config.yaml
num_hidden_layers: 11
hidden_size: 448
num_attention_heads: 7
num_key_value_heads: 7
head_dim: 64
intermediate_size: 2240
vocab_size: 2797
hidden_act: "tanh_gelu"
norm: "layernorm"
norm_place: "pre"
norm_eps: 1e-05
positions: "rope"
rope_theta: 10000.0
rope_fraction: 0.5
qk_norm: false
attn_scale: 0.125
bias: "none"
tie_word_embeddings: false
parallel_block: true
init: "trunc"
init_std_qkv: 0.0225
init_std_o: 0.0
init_std_up: 0.0225
init_std_down: 0.0
optimizer: "muon_variant"
learning_rate: 0.00912
lr_mult_o: 0.757
lr_mult_up: 1.38
beta1: 0.93
lr_head: 0.00705
max_grad_norm: 0.5
warmup_steps: 200
schedule: "wsd"
decay_fraction: 0.643
decay_shape: "linear"
final_lr_fraction: 0.1
batch_tokens: 65536
max_seq_len: 1024
doc_mask: true
train_tokens: 483600000
max_steps: 7380
dataset: "wikipedia_en"
MLP neurons of a small language model. Each row is named by its layer, matrix (up: input weights; down: output weights) and neuron, and shows model dimensions 0-148. Each number is 128 + 24 x the weight over its row's rms, rounded and kept within 0 to 255. Numbers have three digits each.
A block is one neuron, or neurons of one layer that tend to fire together. After each block is what it responds to, as a language model described it from the Wikipedia text at the highest values.

L3.up747:123116167130117153130156143134092094173141124093145167121090100147094139144142121119095159119136139111147123114177125134121191123105119121124147102127134146199128136151088124147107120101137083117140116087080131106147133105103092143133122118094082101151120094090114152098119118168113105124158081092123112173162090088124123098135122158108139157087110127094087095152138110093168152160143130142143151141127119137153151121139174145140143097127145141164
L3.down747:123146145127117096161134122127138141110098162095151145136135113130133122073140159138145169143151091123115127111126110141131114161111165144147160068151154116134122069126191102144139144194109134114113120111133112135124113144129163121099146115119119135094147150108155109102122125159169098090184135117101136130126128105162127100150151127124120099086127140120171133140180106159085147123148103099117128097127099178102167095154101139139136114110125121120
Responds to: Second word piece right after a short initial fragment like v, l, R, M or J, such as v-s, v-on, Ch-ar, l-on, R-ad.

L4.up549:125112154153139152153104137168111149107153116183164144106134110146147170118118177143152195139140087108151119093117122103106143112126179121164133092110150161158174097112141141122152123152110131079133141128089120067094112098143118088125140132156108129123077157124132090156125075101090126108155115085110115140136090120149130104126150104081143144135108097162117145162134110157132127110101143133152140091103150154128105098150139113087100182116150118095
L4.down549:114133099119084114146138091124147144126123161125133092093120081115146114153131139092130190097147151116124103140119122158074116074134141117079135114137158166096189109160138112109115119119102142119124109163118070123131112121103122080164107113097138129106160143077096130142119129114084144116135112148128088150097166124099131134155184156079094093135161066097140114184121119134112092133120107111172132170141126192152167105180077134102091173132145140123
L4.up698:158151114093110153144111101087153132109152115119165135171129120118130119106104162124144119146149118135130125124126085127141127149139140090150119079143117148130118144102129116109138109075155137137112183128128114138156139121115155123100133144128155162175154136099108140127111139117094129107117147120100117129108091106118128109120148154140168139135130123167109121172110135120125077112138147138105122089130104116155127118167109169088143130173150139154
L4.down698:131128129111128125158137080176137117148069111188155105163124109134133156113090127126129154095153138103126112122087135140128131130129114163129111139126157105138133150124110157156095143099126117156127170146143140095136115125156154111128116131092137137123153110165138085133091173098136129092134082147151166147124147136142139183148144100158131164115137151145143104083142128149145123107114111111150111135140131082081092127135121145095127179115129152150
L4.up1451:104146092148124178164111099052097145158113115108122134135136081130123112152158160165114148116114125142098138168174117123116127105142130157133110167142105124133135059123120130149146095106162163145105131111141130085105165128134157118142129129138138116157092117122121113086137133146091116094135097147108111089115129138138157111131151126096117085144112123126151119126138147139159101145128132114124129158090128103157142148125082094162100138165112145149
L4.down1451:126161134138163161147140120088143116134143177153108140134128136168121134123147162142163108151141148105091094149059095164097130088123137147143141115109109109155131137151127127183082126073115172160127097107165142152133136141139145129054134133137153131123119120125096112127122137116132128141139128108087122097159114145144104137126144119147160096128105129126162135149118153098150087056130177099097132144118128112162121185152132138125105121135133106154
L4.up1581:084141131131091097144146122100114127096117112147141109139103107123141149155106124101078163127096124103124151089157105177137132115126107172146124115110114165107125120110145114136094142152140126102104149140101112144145134157127107105089167149151090129137092122092151159135104145174081147112124087078138118132184098132138120131192143074151183108158134127128102112178131133137144131128127170127129135118120159130125158107128122113130118140118142113118
L4.down1581:141126126125083091134127148129167121098129127171126152148131162124164147090125115119166087099118080179129127148115116158122116127157134169160124116102095104125127154121109118111152117151131099177080157147182157131147119101080113151172134116151094126140120087125127158138130114141142138118150118091155097151114121110110180152141152159114142106091154140102092140060113099105120134138116141142099091158115143132133087122122172166140090137099134111140
Responds to: Second word piece right after a short initial fragment (often s/S/f/comp), especially "om" in s-om-ewhat, s-om-ething, also F-il-ipino, comp-ute.

L2.up26:097137145160135133158152117142160138106127142179149128105118117135116108107105105112093162094142164133132114135150112135135113096130138160142166105135127096118082106142123113139135140130143133133109169134093101107123150171111141089174178132166100132132107139112127145148104113144080170157168136093074154116110165118153159120157109117139173147078092142127071097166095118087145143131098120172129168137102076115154133138124085149112116123159122138117
L2.down26:116149150129106110156162101161128168142149111169138093140104118170155121113122106109106153130170146133088128137124084135088141131120139107136171110162146136102130112105152129151164146113147140133124142106129122153117113174134122111088108142112136148133131123082149180136100154162106160153148122113109147132120148131124132110134139088146134167152123143173109154108165089166158147116127147167184092092090151118143156136139097144145146145127161154122
L2.up66:144146141168119101159111111102151101121127141130142153135163109133110123125121152158159093133133181128122140122123123148117141113177133128128115086099175124141115119086153096127180134129129128098112109104154103176160105152117119115125092143201064159141129144115146150131131153139097116086172126151130119119110122089171126148116111136154166110090116150137105131161135099132124114138142160139131167161133126117152126073108128121142158106146142115107
L2.down66:151150136090108136089114149141139146125092127124128132128111141138082146117104142114110117165149147139129121155152091110114126145110107120112170193180105078108134107128119143129160128135156086178105155148092153173158120141164119114124084117175151129159140123147126155118153167136146107143102163134132130169129144138132156102158050101096123164105148100093116135149114149137119144123106133141120117120128122110134145140106160108085126125164109132136
L2.up1974:175134137211141141157109122119108105180136125132142120159150097165161103115122147121116083114075163136115164118118117159134162122133152157135138165147156111123098172137111139097135116152130093134145155086131105156146157144174139098177108144142117091137108135143155174115109108132100182121126135149142185147073122117115111167153098139166132130113184142151140150101132131112118091104159125130148116133141118089131154087135149137096131110155151138112
L2.down1974:158129129073099123120153125198118119113145127095160121088078117142124148120123103137100129196162137167147115148101119145119144121128139128125153147111092145087132110119147117104146133087118123125150120088124110130109156155143152103106117109164118146125097116088105157107104126098124161200110141074094130146136172134094113139149077149123134100143114091130106132104133141134142127132168150136124100118142137095146125149123128159159130112121087151125
L2.up2218:092112124124141143132141163141136080112135108101137103173162126124138128120128154127129141106128157147142142123177138141110122108104129144132103112129101154156135150072095128125089174151165103141160112120115103129146131131126147084174113176143103131136132057164120147106162131118128105149112156150150138130141131127145112122109134130133148148142135150173145099124149099115122133128137121160119086147156132086130088133122151179120156107104163121116
L2.down2218:114134151143139081105117138106120116138123128098110117130113146141138166100106121114097141092074156127122117172160133135105181155126144147121120114112142121153094154105151097127065128146148151121146123095146105182104087101118154142097161153108128106100129103090159133140101122120155133158122154142101158182162123110106137141133146119128108114171125124158115128145119071140107145093181143156173133094102143103126134105124133131135168108139092140139
Responds to: Second word piece of a common word broken after its first letter or two, strongest for ia in via, also ov in November, orth in worth, qu in squash.

L2.up318:074087075131102106187182125092127120132152123156108131106125098163100151139102092153125143128191163145118051096131090114108145104122118145129129117096104152157089142131116127106106170170147092161134147149149082134112125168097136115158121164179136169085163120164133150125081133131077113124123124129115128133113174109151135110119144089138105124137108135093141140153121156142138093157125145102159113131067147151165147170132167166149162128116132089131
L2.down318:168184095110139120098134128100115100123114053095142125140145142109080108109117123149105115129118128152132127098131142104152145128116111121140157130133140150127161114105132126108117135102135155124070140140138090130173162132097152097077127144096106139131107131105136152106137150130120136133161114136133104131132120133169187094128112109100128097111171187119114125084142172118127142095196123137102138154166130107120096131170099141121151110100131119088
L2.up1377:117086138137126163166142180146086128145138155088191146129130126165138129089118164101127121144115144160150100132115095133134142124142132093121128180127109127093105122083135139111117133137200138090120156106151138113110097078097114139144154125151152166153136124131111148131133128113108124169124136151151121124100128137156087139128138139156134108143116173108137130135137128136181143145090091112112090128100111091137118130100159158150106126147130149125
L2.down1377:145108129147103145097140155136117114145105130133155139122139133118115124091109112130084135162137167133132146174115106137100142116069093112174159112133149124113128126124139163165159100100116126119118134131127143146127123126115129155110117151064114121133090174104138107140137104156157096107128150129160164153109127125169173092170122137127136122139131096124105100101126146085168121152128139128101121112175150056135128103116137137134121132081123147100
L2.up1704:108131120132066102185069132124131104116162154154190141124166103136114114129163136114151127169114126139117101133135111077107137118151101080123143150141141107146147123128139151104135097135122120074127143140152179129114144087122138125129173126139149129166113154142171143095125115116123127143130104110149108164149131121070128082118168127144132130103104117140141151143153156118166136114081106118120093157167109124130153149133152098114095073144135108106
L2.down1704:130124089148128131155125088154116122135165139156139122137120139180163077123131118144136165203119122116143105112101127102104144103149123122094147151151125111104141116136123106153157097147141113145163132133140136129114094135083134127141141062141131064134086152143102161128145175131132122126117097143140126160155159152135159097154148140158135157116100112105130116159122139145120138138100146158152187087126112135088122114134116113114115044152170112130
L2.up2209:111109116160139119133143103121112102162147142158168091131124143139148114105115160087166108133169136120109101138112150126136159137137160101140104131127148129104144156151181136141116148136132106085162138176119138116139151132134122115165179109148113108126128178131123114144129107157118115115128108148142128134108087157139121127165133101150123115091130153170098166147117075133136124111132156107091095159121131127131132118126154191146126124110116166122
L2.down2209:131109102152128100136192105122104109140151098125129078148162128130162127152131118109151141137142136157122161065129148138113074113175147129104107093136149153136130130143136137152121129130107098170131119126145089153124127159135108147077108127130119148201138134139148129139070099102126135118152113123116148115139101173104111105133133136135118143127152155150109185172095123123126124121107142145105098088160155157162109120112143146121085083091156123112
Responds to: Word-piece tokens that directly follow a split-off initial "S" or "s", as in S|um|mit, S|um|mers, S|ales, s|em|i-finals, in headings, tables, names and prose.

L4.up1368:137139109104101126128175105122144102143121124153170167184087108138099164114122145147125111149088207132117108084114078104138145126132158101122163126088172136117159081125173109142094176135149128112159148147140104137148140102156118111082102136125073111122092149140172153111143113141159118127158125133180123165119110125118132126127141137124079115066110151144134129116128125115145152157104098179112151155137145068105085153110065162100133121121138153118
L4.down1368:153136118141092133110140125071090139126098093121129121121126113138122187124135106105110168132084107140130107172131135134114119123131108110153131112105160095130102125129157153064112080107119105109107149142087101153157101123101110078166105141169130142135104120108126155140095145162090127121142158126089150095122135123146105137171099102100128116109133163129115151138147116132131115113117173115186120112120099143113105118157145091135127117164093131130
L4.up1398:180120103136118112191138111118148131161131139148123111104138129124160150157177150123099111141047137157117131159158119135154138067152169106160130143144116141128158112094107159180144132171133151133080124122112140125106082120136123093116121099163140143117171129134107131087168138126190152154094101166140142184116108158129109115107115105166136116170133162141151099093133108123174133140084089112101113143122124118099094119088092149101099134087115152151
L4.down1398:134129143138138090128105142106147107107147117093144117121110144126175142137142130110175159158126136149158135083109145161186132152106117145157143115149112114162142136132167115112124148093123162083134123157147118152101110165094160117114105089126159176139112150120144116145106112148138131176111105122112136132155075076123154113145128134129130119064113155134104139108160093129084120065147147149113140138111121177100098118135116079146146124144143086112
L4.up2049:154109105123110133148115116106089111150079136151124124108104138127131103144070136151097104122132102109110093144098104156160124137172120121138111191127149115131142119112143093137118156111127089138116159147164087116107073167138148129108113083158093158145159114142146158119111150160132100104161076129149087122107141163118146169160117139131136101121163101145086101158131152201131134124129151080068164156150174112110162131115166151144139147135141123086
L4.down2049:139155124135113142086099132135137146114166116074142180142105141117122169139146102107119106089107128088104105132125143114108151176115126107110111147062133153159079104164139121129115150129109102114160097135086136097140103150142126110146136153119160123154138141147141099127138075150172163132117178107149105122141093109145105099140130075151130129151129147072115098095140038115117089131110103137153109131102118146159109118124124135146150164095103123115
L4.up2074:102112124140148120165113099122119136112130091112130111095138124100156121130150148125117154139150165110156132119159101134132142155156108099061139139152160111115102111150138124144145124115108124131127161147122138142112070163150104088133149125143148136107142137133132119114122078130133123133157157121094082108115129164125112093157105141179142154184111139094097119104142148091115147117129160139083095119183103108110158122113123119089136121105111143109
L4.down2074:079138160157151132070090128154111117125092135110133106106140129117112078112111161121162156126179144125131109134119155082090118144110106134141135130132132116092137137146139125143142121110141142121150143121093134185121130125123109071161111079155162133170142140136142118094144146132125127158141126095141103150123155136151116075187079100110129137134147098135103110087130099099166111131122110128133107135157133084131172168142144134147147142163092149101
Responds to: Second word piece right after a one- or two-letter opening fragment, often t, T, n or N, as in t+orpedo, T+okyo, n+et.

L3.up711:105180135122103127123125108138138100122089102140128157085172171133078111097131107120141104131111102117158113120108112109170135082141178141149109145095102100144119086169103132123171166093127127140111160151137125133127148119127124141187133096147116129142130109121139152102129155156111129144130120126122062188155162108132143121083104178168125119136094125111130139112122107104159197149120157091152115136156143104115137108102108071124121132150137125131
L3.down711:146130130157124120108167166126123099104111102074148115109119121108126113131103087120132138146136165135183102159122143132143131114100120145091119132164091134160143138144108133115139134101125121131097093079099094143134121128105101129103111142135124115144116113107153133120176161146110104125150145146109126147097114105103112108132118163146153090129096127096133129106139105169130129149094135113120090078131145106132127148107113127099110132104110135111
Responds to: Past-tense and past-participle verb endings such as -ed, -ated, -ored, and irregular forms like known, found, held, mostly in passives after was or were.

L4.up403:121142146157113138122124155141123087141144123147172154151130136115143129166105112136080123147141121110070117116155078152111149139164119147139146152106152113130114135113119109109175118178140082146142125130076108128114118155096095096123107133154132105167126158156094123136090141160138166134126126136100110127149123149136111113133119118113127145133142142104108126117105107122156162123171136132130154145112124157105171140112128161109156113169085137136
L4.down403:136137125133091180147115158153105142127110111150107105136111147129118140086132121147107093073159149154097123140121128130182131143149126117139099109131137162131142185129166125147142159111142135142149108133129099112109121136073131133112141131145079105091138084109124089090120125142137120117114123109134129139162162087142104145123098097100097179111116118130150185126157125144133124122124129115130146116123070131147127155103110145157110129129091130183
L4.up576:153185107184124135113109143117070102178149127200123053146142124112115102088143136148099177131152156112097146130121124088100133121138160118119176114139149154158071161096158139163136139143106077134136176120122096113145126119142124120098100146104129148116119117126125131144127154154122150129119112136151105098139126125121091110121130109097111175171122128128172110110158104141092156135123142180106163091136112141113139136107119150125146076140103198138
L4.down576:129092110188115126105135149117107160162138123156130122145128166119128151103137130137138125129167135119121131137087095155144113120128161175103148129103111127126116158117107162159149122128125121163151113130142101066099140137146136122132101111157126133118153150103103127129089122138182107156076105127143092107083148106154130119134130115110079160146158121141169154134098115092122121116106112122126093118117138105162141146119100162136146107160058142152
L4.up628:160166153113134099111122128110125119152162132139120116100178161130131156143151114139139116171141153092133141126123157101092099143137148127161137114138118130130127116137112120164114110140162117120108151077111118114133150112161135148124112161140138122085159098131129140131154148143148155098133116122134147151137141104142140166124130155143120171116164110081068152153099132114127141117118162119142153118131188116131099166123156112156167101162129144137
L4.down628:177133080138132141122120140127117121138151147157111130155130099157181113117142133122109126105136094115142142125133160158138084113167150183092136115148104122088130125085128113173168105158128119143131118092150121126115134137138149102139124076159152107148157110130104119122109141130144093152138093085135167148109133111154116086138109154119125143147152124139143112128130143162082123149123083141116097052149113166151119170122106107124082123109138150101
L4.up1069:136091152134112135173100135142095121154131108118146087127091137142128114119136111142129148155142143123047147110108115122104135123137118144059123119120148115141122107077133136159131124161121115122117140119098134121138169121146093100127142120114122157136088128108114155136189158120181138111108100135138113115142090145165122154118092115058125139165130165111152160127114137143129112182124102128133104062133068140135135128129148131085122100120136136099
L4.down1069:162148101151142153101099134124079155164109129138148184119141148125160151117142122115105094117158113104156139148118153119105156110171100145099148099113143113120155104110122135160129114123106095147151130165097117160117145155088113086166146086121108118088150179158128146103147077174102120086121112130150119117099141179152078138095095106092070177161133186135171140146182119126099126123134129141117145153125146105103105139139122159144138097147101180162
Responds to: Quantifier words opening a noun phrase, especially sentence-initial "Some" split as S+ome, plus most, several, many, more, various, "variety of".

L2.up524:149123121155147116116105138113123151134105090155149097156145078135150163154118161131106143162101166220139106091137136130122102104147130137137144147177105147072122142136084111133143107157136150130152132150133129169139131127125141147155131138118141107149126152115134147159150129127140098151161160136122131158132070137162137082087160107146117100108136105120143111118103140095119120149104061096156126156108174117127145115096124112161135144150133127146
L2.down524:166138143130106100087123156158113163143112069119141094149144120126128099130092154164141056131136180087110156157128114143125130095107111121160100110154092125116084146154158165132111071124122116109123143111105133171126124089151167124151155103118157122142189151153138147156118142137137126123119116150103122111127137138136123106117128109114096129121134128096180091124115134104184116136120117088146129105148128128096163104103108125146140120128099125121
L2.up1111:144181135172136135144117120152134100156131128097186146158145179114159143146143115138109162151131143146107089112107104131099090138157144103082168101136127141123110116114106115143118115087132128123134126111097122137112135138132164174103171098142117133137146149126098130112126098158124165140092120117163123116107102107115095123147100102084091157112134135127154120180133086170131135173128123138173134132130114155142081154162136149124151154135096114142
L2.down1111:155141158163117153148058077143144120151107142141156097129141148109125131125127122131102142092155159122121111111116124170084152100145115111137150118115121128136090139141084126112081139097097100166143147141137129158127091157162121173126125109130119120146115129124098125131077057124150141125098128119181101074136156120083133101140113173114105169127181175111145140124115092140117099117112146138152114180131135130141120127136128104123169122116107142138
L2.up1125:083106114152115104132167106148134124158122177183139139141154122102093130101119117148135071114159123125132151166141138168143121129115150122150188128141100125092166166140091141148129080096145126163182159135138102141129121147135156137071191085139136125140100197134130126132113143160153134104112101120115100103137115107126119144147148099094145143136154129113143110095103122114137073121141123110161074119136096109146077148150114134128096098159136127172
L2.down1125:126117120187120111104097127163116112138108118138142129155119100112150127148113145159129134129116160103163135161107106142109129164129106123151156124127124163129103175118136112126122134146096127147099162121124107147146115129114123119174097113127134152109086101099107150132089123169143170109102128176147090143086119113126157167141146120132094126145112097194106107118142112073139119120106133165125087148177095132111125154101113116089139114136094157195
L2.up1410:081159134158114121157138146121098107156135111110102130162114092126096125176122145109176146081140089092131109120109102145146105147116154123131130130079173096137121108121081101127146098116154114107117133118143155149179142122155059153111122100138141117189155119132141145141134126136102153111117108125149122115116125161132122120120141099093135155180114130149131131131117125120118117160125076070081093087110108101141096163137124141130141097149160125130
L2.down1410:124121171079113076149157127130141127113141148175074125144135124131138119124184174113140092132137116104152105132159129108143134143114158165136092153151183080115097117106099117129115070146131135145124116093130154134160145135120127152115138107140110081118121144145118100090098086139101128097124142125158131100110150123154143123127193125109114146162118168112144140156121110097134095154141117114136140133108127133113128141100109171102141087084124182125
Responds to: Mainly "most" or "more" opening superlatives and comparisons (the most notable, the largest); also clause-initial "it", and word pieces like em, ag, ography.

L4.up86:121135102116136139159123129139117099115111082113117089095183124134102112169154065103088116110149129125129138077112106128085100128091159133117086128119146100113145170167141118155152168147157093119110136111098116100171122147096150143118118173172161115139136147113150118113119126168084174119145125135150134123090125153089088130106116125130118119124160130132122116125156104157125177124160144118104109062151110118108128102119111135109092172157157096131
L4.down86:101125114144118122112171129117133165103141148121134127130131146090153138130127138139073134119104073133102127085144090078150102118107159174112087129096134146133121106151151102131131139134162169099176141153106126137145117128139167133162128159114162130141126135130112144131115172114145075148145126145123117152136160112146123131097161133162126180108148117154194157111100129124114140135143104159115121113103136109126119106115169144141124085100139141098
L4.up690:148113138129121135118143092176173131104107099176125143125159118147099174149094094146130111113130114084150139152126140160166106135151138101160164150087112119175141162130151150152133150124110111101097152109134088111136155123123136155101112113151106143136103122157121117129148104171158110185175119134152119147160135110129136113152080113144136143146121121119082134134109137162146128143119137104128128109106173150154124104071116068144093125141123175130
L4.down690:149147144129148119143177165101109113157110157096112092111094163097110082127108102089143153088119116131127114098122133112163143124103174140092090164159144139126134155120117108127170117134146116103134093090140117103153106150096103130125129111164123134129152115146172117109138144098086158123138162117109160166127166145108116093108150185143100114127080108144188153119149093097152111151151118091128109136135096147098171162152133160108072127105073112109
L4.up1818:105137126127136136101100120160116151166155099121124083180123135121139105112124134144135151120115150162155111095121097086159152178121079107113118090123098152121143106114145090158096152137138101102090112083113122137117127090106172143148091147089120168156078153173158112108148129134128136123131103148164128107114124152107133115136130079121149157147116199110097141111087111161149113104152144106127103167143135110139107143143117119100156134124156159097
L4.down1818:173156111100091133181126161159098100154100111140088126104140090132140094120091117143130121100153127158124116109119121132120089136171152123130125122164142126157129136135125188143093091116141135135103135135157098046093166136158135137144087159119117141105077118113187131065130150146164082119111152146131127100127105148137117130162126124118126081113155134137164117139171108127113122121170173125128096065128124140175161120108140127127130142158163097088
L4.up1898:150139119140137109100112121151121138164138120143070153147154102115091137153119105155158106125081128087130105131167142128138117123135199152165132113173125157153158154165136126116123133128135126118125111140134116103136111115124104144157126116126091112135103142152161138057160147130109151126186153094113101168120139126103106112090121119125125126154125133096128116157164156116095157149094128128133107106126111149139114107127153072112137140134114114160
L4.down1898:111167162106136122160126145116149103105103160133137112114111151105145127146091121136125124159122125106178164105152118163079151127124119104083128144155085152125116116120126137060114133122176141123140103120139155148173109155091136140157116121155153112123151080098079103094156174124137106119135108122134149140125136102144146072138121154159106130169087119091169110067141123099166124115138135143145096182102143113127116128146145141152095160092131139099
Responds to: Past-participle verb endings, mostly in passive constructions after was/is/were, like was nominated, is managed, was founded, often followed by by/in/as.

L2.up461:117142139132115117138097142112143110142139117117129136123126111076136108147158129089132151127141077115089182105145115145128152185154122107132152165125116122128152130141093136150113124110131166137126149153120105098148134099151160160127169156140112106104131101084155130109202121163144125123176122173119150139100122148147160115090096159142122149100108180119147099113129119133161164142156121108117117168150110117106083080181147143122138118164110110105
L2.down461:127083132125124156145122160151175120136129119095114105100148111139103103114112126144174109099171165133162124111154129072109101139136120116098100148126134128132108144128171121115100148126180100118110135119147083156076140159128117104108122158107114165126159128101126139162115177130132118135124170145111125103143115149136135079122147131161133110116107072146163130166143125106176152099139102112116090076132137087127066116117171136152092142113134125089
L2.up672:160128125122110128125121117115076130126164112121089104144117187138127143123166130119160088106149165140115179091164129177134072145147148134155117090129180143159145114148161154137150135101147171163100090112150116147133089119130120149121117125123168180115100131134153108153154076142077132096102139072090138092137088107121140116160103155181137158162096121159138116109164112090127089150127134144129158109130142110121102111136118142136130130134146113158
L2.down672:077132155171139133100175157119132102149118130129116103129081133124109144145168143140130128102106141114147162128112136130151162088132112152123169113086122133103120106101094103121123086131142129132161159155082099200132119127135145140165126166108135129120137124139151118127132102121162104095133096110150144170162134108135097119068119127127135136124134123155119142135105122084109137122126112101083127112088122131131106095121114121131112143128146142108
L2.up941:094101141108135115119088133155157106093154133160149115130124120123099114139143130141153099129119134101152176117192102128122121181121164147108157103125065148116111125138141146072126137181117113101090092128132129159130177131130145128138131116189113105105126142077098100117133156116179125096152086081120175129158132110122138116110121129164137133091127099137144153106096120081160115150112096118109136117173109117098102118121157109149124162183191128132
L2.down941:119152105129158166135141165135123113139070153104132110139120139134116167148156158166170156130138124119179164168175129137134116150104129161135132137129105138109115070169140136164158127118152132146122113120142127184161079137075138129137153077156165127107132156095130091089150159140135140130134144154129124113151141115137104090127112136136091112090097145145140109169153140133151090109109110126130114143113115113097092093126123115110119159121128153099
L2.up1102:111130138154119153162086180112124128085117129126091149124125158155112171119115108121170107112141135118148123116162087148101119149090164126170171152132089185157116093138137056183166143119149132099137094139140146111207137120099127163119139110124130118111145121132135134095153104131146142115163115093133108075097133132124105123119112131136098133164156172128133137131103127139118124112125100088128134109149109122101134126142133138133075102132124143164
L2.down1102:114137128107105109151119149120125124085098111090137123139081163132133157143107115143156135145151119137167132142120123154147140073077120102100132170137077105167125137122115088119133153156148122121142123102149083110157150179122123163110118102162096090120152113113142134113164152115137156159142110095102101129133143140134163080161126134144108114101167127150166115155148101130131105141111134145141129116148127120112118142167109124072076198130135137093
Responds to: Endings such as -ed, -ated and -ided that complete passive verbs after was or were, e.g. folded, cancelled, divided; more weakly, word pieces inside proper names (Lindsay, Celso).

L3.up593:115129115084096108106071143113122167101120122148152070142158158139141100141105077152160142122115100134129112153154107171078129132124121153145115133113088122138085161158115166134162105110114116156139117102116120154131113156101127114138084142129112118116109141107128137110085148103111147156110087156108157131062131187113114144130087098116103111104133117095079161150078112073151148121162126143139123144138151142129148150116134141135157150131135124149
L3.down593:100112098151118138160118133121098134145103094150125127135138121149115134129139143090122123198113124157114162088107139125196173161099161101139150164120124117157144093121091126129133128129132123121126122100136106141111130137117136149119138076158129133102092146167096148092102152144145191101085134108105120136109107119102105086149115056118128136121151107120106153127156121154148171122149110102115087165093129118114154131176120158095124156159147126099
Responds to: Short vowel-led second pieces of words split after a one- or two-letter onset like s, f, sp, K: s-peed, f-ate, sp-an, S-usan.